python train.py --d_model=512 --norm_place="peri" --qk_norm=false --attn_scale=0.125 --bias="none" --init_std_o=0.00431 --init_std_up=0.0211 --init_std_down=0.00431 --lr=0.000824 --lr_mult_o=1.18 --lr_head=0.00775 --schedule="cos" --dataset="wikipedia_en"
MLP neurons of a small language model. Each row is named by its layer, matrix (gate and up: input weights) and neuron, and shows model dimensions 128-223. Each number is 128 + 32 x the weight over its row's rms, rounded and kept within 0 to 255. Numbers have three digits each. A neuron's up and down rows have the sign that makes its largest values positive.
Before each neuron's rows, "fires in" lists the words (lower case) most often at its 100 highest values on Wikipedia text that the model never trained on.

fires in: "be", "is", "been", "was"
L9.gate983:144053100120092061163152154132117101162132103147164122138106146134121050130129080175104096138100169095112139126175178155094119096176161154155052109138175142190104123107111107109101181120123172102116118171158107141138097141147047124160085157146136135143109115147140085092094101140082144172
L9.up983:134083140125130138148164156122072190120142046095089155163137092156085166143097161121163147121128168127120134156123181150128122114138090158098142113188154118178122091186185185111123187159083145106186200148091111082108044125123105132087154113066136136106103085124121070139124117207112068177

fires in: "this", "these", "bbc", "nws", "some", "espn"
L5.gate786:086085144160155141160144146137116162188179142166168165087129129223204000102137165166119131119114075167148107137166101162136157134144120088106205118109121118105103132090181181023153174112171078154028124189141118086175115161150176147171130188149089132159152148127086107123116145155081112137
L5.up786:120163137130118132121119138086111157124139125095112103122112140119148159083143163146129072095132101136125137127149134133140159181136153142129161098145169120141109125110141170060121113143151129169072161157064052159080212084147129056186120127148156127174103124078102147114127151148140112194

fires in: "after", "in", "into", "before", "from", "of"
L6.gate1324:129147181114090131123111092159148063168174127087155168128130151117159115193137198081119168096086072135136116114187080099164095104107168080125169135158166084171136159137100102080140069088094119086158100084154184105088084114133123177150103065092133113095150156118154171189130174090136169139
L6.up1324:116140140179144144167154161134060111122078196107133118136137168151179174117078051176103142116113088139136146077132090153088170134107133144117121160079072191118175147125105121127117140138143094123174100135196156104091097151113085135107113106129160077126060154136174113093145135097102180093

fires in: "many", "several", "of", "various", "the", "other"
L7.gate476:139133156096172141141146112126139147169192125070126105098111128044131113162212174145118116170069120152116134162130158122141128129143094152175157130149129130097162131144150128134149158081147106138133069072170113115123078087162149128138131184102129111145173109089089173077121123147168160109
L7.up476:151100156131115155102107153087160165145138110138109072144131144094174143083207197119146105112181175139121202081111199109121178154173209137077151098134143156168113124101128107113112126092095203159149144146122145108147083052103156169162120123103115101153184111098152178129156174119116129164

fires in: "on", "of", "from", "with"
L6.gate362:054063143102166147074135063139177161177120169129133151130135091139168088146162118137129102116186126177210069075121117147108123125135094138128197103151135103155110118135110092170120113149120128169132097123127171150112129134103183156125105159154134064153090074132122185239060153153049181081
L6.up362:170109102166141124122151148190129153126097168125126121143139122067131149145160089150134119090162109129172160117145153126097073131091101077167162132083122121150147130139142165117175153115122053082142129152153134133070061160132194139096162105143193071106101109097078106109171124105111211111

fires in: "n", "connell", "ntuli", "this"
L3.gate725:110147141129164154174178072135143162142122146110149150123100153124118115126128139092133148160118105070134117107145118128151124080109136134126175139170123163179129140115075143087061170133139110117113140119101159133146134136159140152154114089124178216088161148143135118163077108100149131127
L3.up725:143124133131145126180082129091159131090135132082142159200094145128139152142181187140132145188125088132135151179150108156150137224141112136122197097148079117147089126083075108090076127135110187140109144148076165151102153105119096101187118060113163138121149123093155038102131097081088158081

fires in: "by", "under", "of"
L7.gate954:133135123133138119115081169129095114134186104121131150158118126108133170112152113129126146100203178094082133111152143139113151129156135159118097114161136084130115131160173171154136115139098126096127097093116098149078127140108125130110159121140137078122168148084165077102156113136104154161
L7.up954:090114161127128152098138077126157104188146164144111137147105150131179099093158106099083088090128144134146058099142123155168118108132134117108190118106150098164123127111098127185157146123073125083120189135106126120103120133122140073162070098147116068106105117135082149163066137173144140154

fires in: "no", "most", "any"
L3.gate1259:158079089114089185073182102131071083076128120110191157135108116143147116130076177174110085134114101097146070153157154094121131087149120182133090119098117136200126135166127161099089144128114131092104126121094122135103114152168154073136108068144143086168146104099155143128131189183159189173
L3.up1259:147073099171179184117134143159127104163153162074125047094163125138085164113117136124123103159142192136119081128109127148114153117117124179191078088172094117110096177090164102130169150155117153099161115135138096162136114085156160098185109081134215160156115179095150168158130163074141144181

fires in: "for", "to", "ft", "in", "very"
L5.gate358:093097099154164153170172105150128103131094176061161067096129103183128158116087129103114143193130099141109059125121158100153116099087139131134073158112087138144178130076179126062095176142128103147159176134145143134091160185145192134145087106124091188151155148124129102148062113118149124079
L5.up358:157073121138104151117112102108134077074128113096103161113127144120133053136129149150174155113090145083140114227134137113094112191187113140182075106134144185173108180129156124098104123133130084113111146195097115172081145104172197071091147136091120155100175061196154128130152155121144110122

fires in: "when", "if", "while", "although", "though", "because"
L6.gate1108:108098090125160182122115159128161126097107065122177161119127167125052079100131077109140129158073131135153112150167130140077142101138068110133089139176146157173085125106157153151135174136142126152157115039116119086144090153103146141175054175131064138101177118121151122159127140103100117121
L6.up1108:089098119109141102099115142172123176104116105179131140091137145081108095148158117149143148117081152076190128112164172196160089143118118160129185143157123104150070164095123134112171146059097140160144158185119134146113078133119165068161105194110160080157179073121143162188120139122139109107

fires in: "if", "where", "when", "how", "whether"
L5.gate168:131112171112148092102124084122111099162089157163128151081094133118163088128140132110111133147077173102163120115151142166088133166151088157092116119144171181174094120074146191135160138099121099115188128118115114083099110121165198132124126164136170164136138067174087116155123076147090153155
L5.up168:092062115119102107137119169133167099119134131158165108102134093158069140178121107163142084082126053168171141093121168160146101104110141121094103147143107138151164129115151161086172135117141059107166136162117169146123112168087151070085099139125142166128154163071105096128158134117174124122

fires in: "second", "third", "end", "first", "fourth"
L5.gate292:141124157173130106114162160095161126142119146148156130123094124144095071171133122093093138168089146118130126130166077182110117122146156084165118120131053132131131124045092166117142098190102191177054108106149128104107113104169106174177128167117183140106152105106116109114131091157184125123
L5.up292:180165131139060136188130117103076115174069125116110147148141131134150124098174085118137125126133174095109153153076067132132036140109150107113089177164084160091097093160083137101094111147099116140135141186154107099108162134143108093184100165109178110115145138097107132103163063143156081140

fires in: "that", "116", "to", "39"
L9.gate785:139165062114056068148185103104108140164163182171187100111161089116175195096125128160102139111145149126121108140163136108149157116158145153145183186121102159077187048087124168150159137125130174145100056128073095124168097123130082166121179035109152092167188153176110103105100133123143108162
L9.up785:091121048132192109151099087200080183147146087097145115092170081195117209113082075110141152103095177142083118147151123131158136097133088187132070189120146086117204132186120146201116123156162115096108187118145160113143104091059078107093140104134096146136124157155107093176134145172137082127

fires in: "a", "an"
L9.gate51:197143112102115092147151120116147131077141102121146116137112159090103118192092092194136071144127128060102188139119129150110124100130143086190075180062138152189110098123143155128080155172144108196139066116083102132058076127125086151100157102140157215105152129101087095145120107130106123146
L9.up51:142157097149125190145126154084128136153171107084181081088089051126136109142116115165090064137094127176150106127130142140118092091126141093061125137166142166082160145112095121118081136104142169121140133134174141140075137128145150024118078192140124085088146175154104152118144147154116179082

fires in: "in", "from", "of", "for"
L9.gate1207:054148118123127142189120143122121120145124087033142151128105114088160085159127175145103167162141140110156095056154127096191117114140191088160157119114129160172124115143171096150095164097127141107138156158080165178138145131090094150161109152117155143047155109154150105153070094153162137106
L9.up1207:170002190162123111099125102131143136093109167184119152143112087115152137137183128143124117097163140149082158101106125182075138174119133125141141076131158099127130178126125113115089107101135108085055131123147054156171136144151160100112084159088136097072141103095080184142121129157083180153

fires in: "under", "to", "that", "of"
L7.gate1045:166121075122113112130125134172120142110108107211187132090126132075149168133124109139161107141118151114134085085122126108122138089166110102117102168165120073088158146098074180152139137123152094132138088102122093131101176128100122154130118118112125121154138126138129159140137119150131099091
L7.up1045:094202162122143108153083078137107148182168117101069175123115112135097111117207122124089137120105137179101103171154105178142118123102118118144129115147142121135119116096137108200155077158170114106133169090133113132110193106165127101136071140187097164145127088128076150185165141098163147130

fires in: "album", "book", "albums", "film"
L5.gate144:111114136167105126102131136153145179135101148121173147098120120084127086202201121164093147115166053078118101104094110116117111153097132063142151110044094142089106107134130161099185101092117093117066082123130118145092147131142149084144156093181177103159079095162189157132113094082146134087
L5.up144:159093126144097127129117099103165150101079137110160145137112097145186146135189135157112132158129119123133146104064189092125074101120107050098071112194085074081126166104089144118148102148081133148196126098153082108115112145089149144128132091129146113173132118170136152100123087089104192118

fires in: "was", "is", "been", "being", "were", "be"
L9.gate658:109148110141146150153144108119130161092076143127164133117140158072127160168124171194135072133150158106177112117116187124126094145152085092143105162172149138181087179162117129137145174143166125127152150085166159112074138143135078137128136148160157135065088127148172068117092093105070120113
L9.up658:122136147122178117037133101060074132138122101086067141104069113117163049134126134137083132100152157132121116125159096167108146152160192092134160105115154158186131134087120151120120148108140149144172136099114136167122126047134107152161098098119134114165107139087094164123092127124164159126

fires in: "of", "from", "to", "that"
L3.gate1129:085127150114102089212173128090145102127150150101161145140107120080136103182153158104117128176125149054111101155172126114079154135054141095185143183146163183147163080088100196110146075181152147161136151088125127139131153121130147131132143067118120153122103123143116110151096130109159136141
L3.up1129:114175066074075140109137134143148157146093081126125123099134122075130146091121105096147130100132131137121076083125060107172164058150143196140104121131140140124157174141134137152079176160129099129146094079079125164155092079136149152108096137105129116124182061106124196197149111141117197123

fires in: "of", "by", "from", "in"
L3.gate985:079093175150080146145109078079096077144089167096131099144162102142148166110161135154108132103107056087154089085121110115151134077098098109119173098117168070042121138139132114163135152084141062082110083158132111123154075155203075181150130082085146115147139156143122115080066148079090130160
L3.up985:134117151080103156179077082135097123131152077139157068136133161176140093088161129143164152193120126099131080168108106085198143096149123128087160085138134103128153143152126099094095066069129099125160094127100093164109043198132110136137103173073165139086184110111080150154158138191153094144

fires in: "in", "to", "from", "on", "escape"
L5.gate879:127144133081050138085107142084104164094137111129148125051076098105107139119103153128108135132056189149111065100145148090066152097133108133158190156129083101089140156118122092083149200177160116097135153203139111111151104084082112165121166078122115117139160123122145105169086144113186105091
L5.up879:163147166165115153143119132176076098180175169051112103144105109140173130201144168090091095119194168120168092111146102111132162097188146166174176082150158171137137182130152117138126134124125139159105187131097126040095156061146150123198156070170131143140106177122092137177142151182166143158

fires in: "to", "that", "should"
L5.gate1262:103113092174148137105130086146101125092157158091130185123141127110150091149064127144115146105122163131115113206139147084150093148116097081082087137128149165059125134143143155095133150163139131097147075072158105108140159133161112119146141178177158132125094138182106079112070051088101130144
L5.up1262:153083096145083125120178089125099103129100136114186098129150119091143133132090127161143137157118149123166143149078157081121141078163167104098116135137129132097108143107112152109062117067147146136148135185161148126101150157087082152098101092168142033150204176115115096097142093108120159090

fires in: "under", "on", "via", "into", "through", "to"
L6.gate210:150191165098082139117101110149122106162091124132110115100064129046154089089080183148109149113121156186076155155070102137128078160206133124121151143086170145075123129151110110098123138145081140128143134118152136071118040038052135138074163090181130088122159074110113171167122162194149163133
L6.up210:118171159149176167126149046163094166126104181113134074103150117137174076117152110151056155091107161158149120159139083130167126045145104119199135153139141146156148131129122098115093118096185111100119160137145095122143146122116116100164183111101104146109122117128156088137100150104206129151

fires in: "of"
L3.gate6:124081187161169085130127105104123107129126112156142124117079084098098071138176126143087123143115103096133104077131126170137106109102167098128162120146095085124090069142139126165139084075165087068106154185109116113149056161172067116142153118129103129167096097187139095137078105136130153158
L3.up6:106080156124077142101125121096134068140168124103135173115143108133046113129139068142107140161128123095135167082126159153148094166115105132135143089125111066097125050132107152129139107018141130124090121122119081103168023081163126157161092127058145144151070138149069141152107183142167166198

fires in: "is", "was", "were", "are", "being", "be"
L6.gate792:155077120112118090117180147119080192087080118082191148122150152120132077142083110202097130156084153053139084146126158154157134094160115121154133179135123131138127117091142117128118105095182095088150178136139143106106111119124080076092197151188138134066115109159158125093129092115158099118
L6.up792:140113099142147136107095135079123080181078096124153141129019143160179159156146165126110082124130182129119054122160135195131117128147152171150158112119092136112163099162122167077105131146165050131120124091132206127110092133170102142087123100094169172123146092134122149110136179200181087058

fires in: "one", "1"
L7.gate844:169126148121138185128156097090115104097111123107160161094068095109112118129156093134139132078159116125144112162134157115076126113171155179161160118159104154192144152150143105116098157155112163080123119133074091150099105122193179085081095237135117103084085044163134085123133148094118211080
L7.up844:179099167087145112115114102145107119166115107045159180127137105136115081136126173118150090142113122158127078120108133181168104129089104128147131186130092134100103165144175154105067081167185080137084158119122157137122156123174131167186066094165145136149124130148104123112105143098085074079

fires in: "which", "who"
L9.gate799:107076171131119135161112122087176132149158157062109124124153095138107169137084128130162116175106091143113101076130126139097125153154068145134090149139143127126113150126106096211140119116187099126175118161167136180160174083116152135125190166125126126159121102094088147101059133122095185090
L9.up799:102165115140093071140167111155046107073117163096104129180107171103100142142125082120108159092100159115138177181123118115153129128084088165078151116114139161075096128059104162132131171142120161087076143136122176111122100091139119109124149105123180143177148136058143145119172088130179122117

fires in: "would", "not", "will", "can", "also", "could"
L9.gate496:131105107114131143126164106110190135127153170138176117079158171144131127153132118076100128098122147130161111103085121088177097111122158163097132129154161117159167114108133133089131137101122146111117114151149142209099086103107083076080106123177161121109089093200108111167084162159131104112
L9.up496:146173132088123129137150156089166081104134099107122102131152087183160104211159115140087156186103057028132138134084116141159187114149155148152131065071173125068162105112085144177145080158096139117047140090055126159149181077142108163117129071098141103130078119081176135120104180145126173104

fires in: "on", "to"
L5.gate656:125115115106118077122159101113125148125124113131159118129143143122121129150148161145088155117125100137125105148122148120134191084192109116150104163127128156109166134133154129170133168117131146133115190074131089118100133171117149163111150110204104166131125137038135112201147150138136126139
L5.up656:180110120103130079115117093151086100138127124152119127077119109114150086152170162126133185164114115145162155113090141099126119116132145047167155149123144192130105104142131148113112155182120135173088148039127131087097142097112149133201149068186174142086116092152116107165137152139099144118

fires in: "was", "first", "premier", "special", "second"
L9.gate559:145158141140101104096113115128135171076114168131100122119077109101157109130072157123101086134086148074110162208147173194123095162157090097149107139096103230142107128103115127131198075086152137177111164138149132151115123104163148150119192128113185155117141189158106102130117092132192098125
L9.up559:161123112129118071160135134135149138138123126147179116143136125112143120095166127139191084097165166122113076175197157113084116101103159057146111149103168087114148082094091116113163100088137132104049132095207115126095154157124166136109116104076090094116140129106095123149158141112108083130

fires in: "no", "some", "any", "nothing", "little"
L5.gate885:166088089156097144109177122100135134097099210083202199083138137136178087139130129145132093122111139138171112145116116103099127091129100152164086106104108130136127105092126122097136198138107143082090161112099071111099096124163146138160092093144213140142098092085171121152081112172139137148
L5.up885:139123149134151130101131167139091107095162197081166130090139117167136083139113189077170096104079098157169107135128160089093158099119104163163146075115114117148094080139104162126149125120173154106061092138090101090183142091137123150144096131116197138097150167097162154111092142117129133188

fires in: "the", "of", "network", "into", "that"
L7.gate1057:068140125091102172166148140139156074107178148116146048104140229077148137202117122130121176113070088073184164128130113178115125094163095161117122120103145161116097116125116131143151150091139131097088173087150177143108114118096051110139167079112118110134172159114156119157093117148113111139
L7.up1057:201144128077082148126104152078098153138141095175119110119114128087147190103163182151124155138190126107126165108132074164176094150108168162157154141112152084180156124128142098133173134096115151094138133156118129096174099146147120097136119163052115114176127152132121096137106172175091145141

fires in: "but", "not", "those", "medal", "dst", "that"
L5.gate1079:101084103119103141049165105085167090122136148069160110160179132154115100139141070144109187137102062127163135128160104151108135108179065158175170132183131175151111167112142086156122155165112120168078107107076069144132147102137130108151143136152117162112082078154130115188047120117106131107
L5.up1079:099149168088096105117123159059098121115136109125110141136134153107122136146075109138122170118115156110075093069130107112084156090124113135074096179140104169212117106126129158077129140169160104175097075107084111195147103113166143129075093162103102131126160106161120141140136092064098183151

fires in: "the", "with", "of", "in", "at"
L9.gate183:104146117133130118123131117135124086155125083161123118153129116171107086183193128222142175157129147144139199121078194183132122166150181131141121116125159127131108152134100121122154135110138156080168061112107138120135161115143089119115097120180107168057126111135145054209069103170135092060
L9.up183:108126101182193118124096144150152150134165128129127129145106116118183101150100153133152117137110153119150111166064141107125138110135174107106172171138138125117140142101100105131121142078164132103093087160140121130165147048141132114109115192131139115171112142146081108140162165134199152101

fires in: "including", "include", "included", "of", "contains", "includes"
L5.gate394:105133073162126147105124105078148130170124095153183125133157119107060118108124138168100160116134088086154068117130073126196128089124118101138145144164157150114129172115108155133180132127104126115039082148118086133128143115160135113184082188103162078094126122178150104161135120167158188068
L5.up394:150117133160117130094090071108133060194109168092114161112104067142112120165123152135081164095149115111110115100181165068130110133113125115171113115129163092152058098147155150195141139123111102067082110146102081120122147068141103100205081140140149154120121118115121105116136120151135165109

fires in: "which", "that", "who", "such"
L9.gate521:090126082167111105168133119105195147178111152176158075121157144152133131172130104155139120098062150138159117153105143096058115103171156147114095153072095118118140190066101206178146156034161138127156138124121165153099153118106138053099120138124094138132164102140134122139120140162120155161
L9.up521:106125139125091067095154170066115112158135139072109142160148128125127153203104136155093131146166127116127158108142211109150147127115158100187170098062088135105087122140083169189158114133159073122120174093151150101115104112202138166183144123134166117139104119045125102150130198099139136122

fires in: "who", "which", "that"
L5.gate74:106120178064094092112126072142137090151112164062137144107135152125161145163162099148095058130109070129108085082152081149126143117171072128160134168151121169085165206139137140123181185069153173134148127066124178176178090083173138081100119140089169076136100131151147140109087123113136129173
L5.up74:087094148102090070188083146091139075138124130094142128080176190129077114150112154139098121121138127126117138162196139143085095162094107176136067217139115133106147160137112133178121137118124146137146173128137192156128113117183137163163089140093145132133175124126151161112114122046091096126

fires in: "to", "of", "suffered", "subsequent"
L7.gate1307:150117153125130101088153090081137169108138149072185173157102115077119152131148152190188125141091171150097086161114154133154137042150132110168113185130116175122160104117099080105151136116170107082110155139201144177113127142109133129139099151131100103123171146104133144160115142137132113133
L7.up1307:075146149103151091120113113138130153135112111153103211119140142107099113100149096081103144141127141189117120166148125132150143119087141165157129140138159084140120100198097117166179067118132113152154199113165100161139099050163133163102103120104163127112135109133123158147136147121156130104

fires in: "from", "of"
L3.gate139:066089137117100144162166128118172076141085158148158162140152110059144118107144122134210127086131081129119113113111157099156171123167094102122126123123163133123104099117085141175095115072144120119135088115132128152181132209119057073119125119139151124101077092170183111163093141111152156133
L3.up139:107140149111161156150075179088128131155115147150144098094127206028072138081128132149142144168139133136116140174176144077101132139114082144128163084123136126130157130160113106186059106123114142147131105173107115104151127107098117071189152139127141100045135129139154151117132111070170094134

fires in: "for", "to", "in", "from", "by"
L6.gate772:090129124078120166111152119115162110128123139162138104083131189134168044121145073117082153087113073151156076099083138111169191062154038127202096153138180168135195129126172120171148133092106119112133120094135089184126134138158129166136136116182120057063095137148147130174075147114157150130
L6.up772:171125111139095110148139112109196146145142128142136123107112168110150068101105125130090178108187085161135096132121153096146118114146106146152077133086111158101183123138158167098123108210086187148123127127113048092133134072070127151158107123157101095078133143115093187127146091161119177112

fires in: "also"
L3.gate434:099061088101136112160154163080158119074105134088154113125158108157088100108101093123122142138064053088158115121101136181098128131113124113087157175150085144103155173149152097090159204132106112095110098140164154103149129152103122116186133118089137105167152129113124082130154145157145147139
L3.up434:087199123147108139086124135081164085157141110098145127134175146172085130112112119148161146186094143070174165111112149139129159113087139109122121136108125060155172111113165146117212112123131086108167121112188136099186137141110182114155096110153149176138121141110119151172139120090149095127

fires in: "of", "without", "if", "when", "than", "while"
L3.gate153:080120099123105153161159130099148122130109126123157167111114056059090191132154142114138185120126085085131091152145108207195137184160102100172124161119166125174170057123097166104093120171102094157175143149153123110138116148112155084101085120107112168122119131173157110173145161106201165160
L3.up153:074090157166187177095178163112176162092084088193149113149127099121119109146113156139119160079116110123148142132140130068080135086050133091150124115125120134156101148186126116163080107099135164159115140128153134049099147152087169135167100152116136077091158195125146159119147120087151144167

fires in: "his", "three", "two", "its", "your"
L5.gate1109:130124147138147121069127098179151092186108159119145145049159154100154085173123139151127178112129096133103083102102137093077171110166120112136159170153117210159057172117137158137175111124125102105162152095128074132124135158182088143136113131198136088141093130111134036156047097149189142196
L5.up1109:152113129121084160165134076143143149108145103178160078055047192083152150173141136115099069119114172109084177094090151070086124132085174088146175144127090129182146148138068152146141141153148072107137136188187108112127151168134133100107180126167137101130108099146177149158132169114115136162

fires in: "to", "not", "should"
L9.gate1281:124148124110154130096151104099152101138160193103172118080112130089125129143137144156063158101097103098116123118104166029147112077157106183135080167185111125142176133120119130152135110139151175160123132100142158138115139075151095093113120075109100096157126094174127111126070160127139138129
L9.up1281:197121140110115145119092067087148119133116112141137164138126100142110097077130135154134085129133127101156143165131185146092062126159129137199102149087116131141121115193098182167133097135076070141147120140148129091061127121118140077122086135131170135150155154105182138133151156112083106080

fires in: "1", "one", "each", "1st"
L6.gate869:136071155100119139148131114111130107155107126174217154086117163117142099121118086127162170160138112064149103164176195147094148042102160145185182175139149114165117177090170102123133099166122133141118096122113083140110109137152132188150092155119145094091074094138141147148025091145132167113
L6.up869:166111102112120143141131122103188141163136117115186213145111175123084147174171149137082216112137138091180101094119157101124140135166083153218108119179138200142125150150137123119143103164130138144134163135129117135096134090078147175140100164114129101104157089136137096176167166130092218128

fires in: "to", "at", "visited", "of", "visit", "visiting"
L5.gate467:062130023152174123156144150096151138168159174122130159042122121089146163204107154139179123114127145104145166092109059143184140136154143150134145175065131130093139135128136184128155151136152132123109146148146102129100142170151126174064135164150122061162072135162178081147125080140081069111
L5.up467:136166137143193124156143156149168149170171128167137128116159165126150084149190115106116104130125123121163147175202111114143087162157188164191143179182131105162171118101135160112133083082177138193126123139144128111097113106212196098152131089184087153113077122079087096106089118141116142172

fires in: "is", "a", "was", "an"
L7.gate152:193145105093101124168144081138146099118125181128169137136123135138098124147124140168084094183150094108147132116166133203159138166157105133140080077104113141122184149114173079073116130075114133126145131110139095093000141157102092117128121113098093146070087131160166096056104128178145115182
L7.up152:077102136090147155164181087213134096116074147075122164110105142075134140139080154127120090154078084104169116128187168184112122134161168103131146155097116079176097117150102174130152074154113147120126172169078101175178157152138133104124173163097124155132053145144160044126041067166105123137

fires in: "one", "this"
L6.gate1249:107144136170116095160138068062103142136200103163164096093116111160142094084093136145157126128161100097171181197181108179160142121183105162158120183169101097102136163166140106131138133162124086084113177174103084136098137103170153132171129167163110154129089125054170115131117087187105155065
L6.up1249:142096112083119108128180115137108145131154128147134219095114139170043046107084145157163130138135049154177109115096105083140118152081071174160173110233154146181100123082125145058149090168162118122125116151162119123102141150110152116140125166137144100129087081148099133122127133177097117089

fires in: "those", "any", "some", "although", "many", "while"
L5.gate244:135094145114170066108175107131119155158069142144175148077126087121160108088125103192161122177111090103133151131163166141113132099074118145167175129155111127127109135111122125092126165175155072094106115097084077132129137127154099102209168116119124057164127123108105121183082091108130098102
L5.up244:108171125140145120079135072213143114154205126035127113150181125149104080114081115116111125159116065110123116163145141160144119142187076092070130145096122115164128139123114102163102178094105066127160084134142089122183124111138160138110129218114192138123117106082112144101173113165112121160

fires in: "all", "x", "any"
L5.gate1143:159082140100100145119114135121155166131149170120141196142134112077120071094176156113139168199117064111190095100089133135118105091121059116124143120143113120089104121147187086155165173132123115092128112101106127156136086109154085107156106127080190061114117102092144099149134135145115152165
L5.up1143:130130088153150142105124130172141071161170179132126133095159146175081117088109123108123112111107099072144158108090153152141127068146130168133135108141120099124091145121161136156140109114097109129109106145062085113126080171151152181151087091186168133174136125128094070159126117131142154086

fires in: "two", "three", "five", "four", "six"
L6.gate1049:093136116137126151121176096142122179143142110127135111169112169112162141100136128111128104175152146163086107133148122149133115113141133118166185121178076068078147176079085120158203115157121096111122190134137114135131117182205079102086132122143089079209064056153139092123122104149117120130
L6.up1049:191108182145105125122124109096129161171116050140141125159108169110144137136176117092165089076145148161103138129189140115077145121132127076134159146124130181130204161164098155139141087165140198154157166079196076067068128081136095170094164155142118129114105136171146187149163137162155168196

fires in: "by", "to", "of", "from", "between"
L5.gate453:056191128135120144125119143161180116140131136088119158090158084062162071144104113124140121091130140122087116092095144131126129136164130130113112158142112122169079133146144172141109118122181105122129049135084155158115053102190136171084130089149128114111047150184158178195041128146170086094
L5.up453:141140102138095080093140120120129099108147106116111135140152152093086071169155115121124123120185170093132121158120133116065131080094107151143143111061128148106164156161118126126124107104080163086088180138116065101193096125108134120098091167060141114105144103122053107065110053148098145174

fires in: "all", "any", "their", "some", "in"
L6.gate498:129135176138149165115086137151145128135143137106106125152110155103189085151097142099160102169125140067145128164080076171149113137123124157118160100130125193100106111104111183154157118141130117146096134100152106167159142111156191132143105203086158110083096121083109153150126113107164211135
L6.up498:117117106143080109141143129200126122117158122170142110129139100116089083141127144152151122092076119131131146128159109091118114141116133084143058141126093095086112112120097145140161118105077135129114101115109116140122117147112178148096037123098203100165140164064136122146138129150073129131

fires in: "to", "based", "bros"
L5.gate378:098142086063073098108132089108144095095176125129163115143119113178171121095148122157170081133106141120077112154146144094112133130181065092139089145144147187066137165153108156157115146166130132127160124193169138086117189091064101122086131177097156046122138137198174141070069135116067108143
L5.up378:129108127158096143091123122079170133180157110122144080118169146099141165090123155143166207169077106168120162197119100107099116168137117066180144127089152063096137106103112108147111116104148189134138153160202140141159126143098000163104200130097124170160121130117156141160135139066075157111

fires in: "to", "that", "which", "not"
L7.gate67:084136120084094085119188103106174093176100143084155145112161168146121132189092091112150135212095079101176062102103072132071138118121098169140144155166141163123169165132114157128179233097110105178113175104122149125066143118121126147062177100084185131113110085130143090164144115135119151132
L7.up67:137150064122112119111100156148063091131128125085160113100170117113161107181102138150204125143160111110138138093120103084100145131098147107143195165134159157115147154121106172106110168137198130143039146122137139163128163096163088197116162144092118154151147109150098129184136079149120160175

fires in: "two", "several", "three", "four", "five", "seven"
L5.gate920:150156146080121185096162054194099103101144130104186142155175178116168087133150126110050154125110137089142119147033120106138129132083057095133125135119065128164113203106140108128171139152129130118114136122145082151112095107175149103151072128096157128132123131090138157126129100106166169150
L5.up920:173147112059146144152142089150148088093120124115122120159117146129136074063186158148133148156101161190105139124105135063125115124144069095148104067175053083142135186157155120145106071083160155124069193163201144161079149161146130144138106114079143124076177156140136077079129135088064101182

fires in: "which", "that"
L9.gate861:109161153139118086217088119124104076101084120107140158094167121193075115139076098112168138125129086095151083146121152113141134126103099118113112145134145160111062133116128122150130119089179094054079125182091195131090136120136110080067181158089097175156121129140076094117105096108124133108
L9.up861:072155134114080104127138110133175143118150137125144105155154149139125151159073137123094145173128146076145145177092105118167096145101095149163141127167135100094120133063150101150176072107150126141067165123175159129182157096113143077165137134136120144138127157073097164133159131112112071046